python train.py --n_layer=10 --d_model=224 --n_head=7 --n_kv_head=7 --head_dim=32 --d_mlp=320 --vocab_size=8192 --activation="geglu" --norm="rmsnorm" --norm_place="pre" --norm_eps=1e-05 --positions="rope" --rope_base=10000.0 --rope_fraction=1.0 --qk_norm=false --attn_scale=0.177 --bias="none" --tie_embeddings=true --parallel_block=true --init="uniform" --init_std_qkv=0.0369 --init_std_o=0.0369 --init_std_up=0.0369 --init_std_down=0.0 --optimizer="muon" --lr=0.012 --lr_mult_qkv=0.4 --lr_mult_o=4.0 --beta1=0.95 --lr_head=0.00455 --grad_clip=0.5 --warmup_steps=200 --schedule="wsd" --decay_fraction=0.573 --decay_shape="linear" --final_lr_fraction=0.0 --batch_tokens=32768 --seq_len=1024 --doc_mask=true --z_loss=0.0001 --train_tokens=244000000 --steps=7447 --dataset="wikipedia_en"
MLP neurons of a small language model. Each row is named by its layer, matrix (down: output weights) and neuron, and shows model dimensions 80-175. Each number is 128 + 24 x the weight over its row's rms, rounded and kept within 0 to 255. Numbers have three digits each. A neuron's up and down rows have the sign that makes its largest values positive.
After each neuron's rows is what it responds to, as a language model described it from the Wikipedia text at the highest values.

L7.down205:168119153111159096134103164153124106067144149118178137166128110110144129147105115144094155130127112151151135142132118147070118116097135156112100088104171128115131151127116153180156119099153116116116113132124125139057125093148157128097156144150169127138113117126138147121136118147104127109
Degree adverbs and linking words, often right after was or a, that open a fixed phrase needing a completion: far more than, so popular that, due to, referred to as.

L7.down197:168077088107115107123132108114132104147147124158131081124115147108139162124137111073162126170141112121117125109118102137130133115159134135103143120133115089132162150150112155118148078146135153127111135117100154103119151098158169106138139150105134125134102113110132161155124131120108145128
Opening quotation marks right after "the", "named" or "as" that introduce a nickname or title ("Hornet", "Clara"), plus adjectives after "the" such as late, small, young, original; also word-initial "p" pieces and possessive 's.

L2.down132:156079128177122119125111113071119136134125153116114116108106160104173117134117170169133129115145101108099135147118173162133087097093135145171117140137114127167130124158121094125119145098100148145131117127094169121143147150109099099113166114095121130102160116080125139117135165127149127146
Short consonant pieces inside words split into several tokens, mostly foreign names but also common words, e.g. Lalchan-d, Ab-d, jud-g-ment.

L7.down282:102121122163151133125131119108139068106119136121137104150120151142128123076101119098144145118092149080133161157103078183134145152122116104171144152132113109150150109125135116166146137074140122157100167135152182149138116138129135122098110129137145138148098092106115120118180115093131100145
A space or opening parenthesis right before an expected number (dates after a month, measurements, populations), as in ft 8 in, June 24, population was 12,263, plus un- prefixes after were.

L3.down140:104101132140140118162117084096093080106146093163116154124158132123099122121080148123092124115117096144114128135100116143163092136173100129126138199165142140163181154144121183093096146108136099116161130105106117141146137113138075138144084096117109120112097094133132140137098075150166124119
Structural markup tokens in Wikipedia text: pipe separators between column names in table header rows (Year | Team | Event), and == / = heading markers, plus list-field colons.

L7.down59:147157149101097136115160140130122143142147212110150094155121124088113183121123145098097117099200096112098122167168131149144173118129121118178126100130101186176150138127165154143092115139154141116142146137134114140106160144135133124147150109107086088131129102119183116110099070097117126128
Short consonant-vowel word-piece tokens inside a word being split up, often right after s- or a capital, e.g. ins-pe-ctor, touchs-cre-en, S-le-eper.

L3.down222:146126163066134102105145118160124131058162136119119149127118116113152143086129134118094128112156111112092154142154092132128133093138138133093106164134137129116173143087103151161143108156110128120175163128112163122094107135161127126125144097132145120155138109139114169104151138187136116116
Short consonant-plus-vowel pieces inside or starting split words and names (re-vi-valist, ac-qui-ttal, Di-Palma, Ma-bel), plus opening quotes in table cells.

L3.down19:172147177105140161102111129128149130153196132117129099138102120128124135137105132170089103145138127133138153144141151146112112140133087143174102155171113151134111113142188120119152150139103128149106139129129131144116143135160141125127102121135133130151150149121167148141114100171121116108
Fires on words that modify a following adjective or adverb, mostly the -ly suffix of extremely, relatively, virtually, federally, or more, most, not, very, really; weaker on and, or, and commas joining two adjectives.

L2.down47:140151087085165102125119139139106136165129118108108146135167128144137115146152131116098150119118136158137141120084118078106115138124114151135167135134129093131145113104131095133101141138155110125131153105149157130175086097134130128127169161119125081147127125114152124140116075120098136137
Hyphens, and sometimes slashes, dashes or spaces, between parts of compounds, names and ranges, as in self-injury, US-90, Schleswig-Holstein and 1722–1723.

L2.down188:122140153125131115111115122148113141131138116180098102119104097141127131144121130094130124154122135079132142121121101121137130142141103144086126081141149102095106120148156100126113136090169124110131196096096103105172147122119139093100142076162167107128130122090145111157121106130136107104
Apostrophes and single quotes inside quoted speech or titles, such as 'flailed', '76, Tyres 'n' Wheels, plus opening double quotes and stray mid-word fragments.

L7.down277:135107105098135097115134125151112120101144138135151112126144188135113126116144137100096140122131137080151134141092117123104126107138183130112117108115078140149179115139160072108150149139140102147136132086115115152096186156132147114100181157154122125131097146147197112129110119184115128101
Continuation tokens inside a word or number after a short fragment, such as Dol|ph|ins, l|'|Amandier and camel|'|s, or digits in 2|0|12.

L7.down265:140100119098113078125126135127121137082121131132148118124127124140145130174171150171117162125140149121141138110114129151160168111066103096119115099106110112107108111115133104144101196127135123159140087131131106170117109169146132152152121119153154104117083144144169126124141092099151146110
Numerals opening a new row of a Wikipedia table (9, 4, 24), plus month names and day numbers in dates (December, May 9), and occasionally mid-word pieces of personal names (Mi-s-ato, Uba-shi, Bor-en).

L3.down259:146104130102072124138112143130130181128130082135119169133146146136165149170116100084101134144156162185137102152132081071136115139137164154102149129125114109121170142140166136129140152083187133149137116135132104144075153099129128133096130115135107144103124113110144072095097140143069140081
Single digits 6, 7, 8 or 9 that begin a number, usually after a space or table pipe, such as 9.2, 97.6 FM, May 6.

L3.down204:111098139162143106106149118101111116121146140150147146170182114129114127142115126168119113146117121118116117135087111144151159120127185114114082120127103112141157115119143177122140122143127121096099124139107123142129088118113173103128137125093137102178168125134135119125147134109149137095
The digit 0 in the middle or end of multi-digit numbers after another digit, as in years (2020, 2004), coordinates, table stats, and ISBNs.

L3.down9:161145139119178093131122133149133166121100127135083100134114094138143119105124109127140130109088180148109162111073134122127108136146149107148123135129188121160128121132090157159140136145145130122148171101167147118186113106102134107125141118153182111123133166139128114138106127163137134118
Hyphens joining parts of compounds and names, as in cross-section, self-important, re-signed, Space-Time, and rarely LaTeX braces or prefixes like pro/photo.

L2.down14:129141099133134167166125106094105171171126143113133161130100120124148143140122131113116103156132131203080140147135141121189131114099116103155118079092103141148160128147143083161157161143126141125121143148157134113126120141144109100103131142147116104138114113086151135145123141143130135110
A lone s token split off in any position: plural endings (Cubs, greens, courts) and mid- or word-start s pieces (Tensor, Husserl, stellar).

L2.down86:132138171111111174116103110130127165138130133159147167121146142097100114145056110135083166147148105092079104148107101106118132149109159146117140155132146119150105111134098150120129134145160100147106166128135121174138133134149104147140131171139151173142170141116111100135133108132144143139
Word-start pieces of split words, mainly comp (compute, compass, companion); also ing inside names (Deering, Ringwraiths) and exp, app, C.

L7.down199:169102127122131074153122139123143155148091109170108155159159126092124111112114133153137084105119137151127123121135140137110151114101104147119136107162147122119137153100144141107138138106107104082124096108105125128129109124087139101126133169107185125156103135152105124129144111097126157157
Interior word pieces of words split into several tokens, such as Intro-du-ces, Co-un-ty, interrel-ig-ious, and first digits after a hyphen or dash, as in mid-17th and 1959–1961.

L2.down120:126120132154168116147117108172166101079112123147155167093116120112123157121128118141135164155144134126143196138135166058134111091086151144144146119119104151124130140113100162135159177065122141120097116116165154129127145099130132123133132130112098109140125138108094139152080143112119156092
Second word-piece completing a capitalized name or title after its initial letter, e.g. L|ion, R|ing(s), K|ing|sport, C|ub|Crafters.

L3.down53:112097113120116114139155155112087171144143124133119119143148125096177102128128147120098090150118114096130123151153092110094125079154151134153119105147133116142110098130125137137082146134132155113129133095098110134103148121111118143117127167137084065144167134148105161174187131123080108136
Mainly the third digit of a year split after 19 or 20 (19|9|3, 20|1|0), and also early word pieces like mag/var/gen in names or words (Maguire, magenta, Varma, genuine).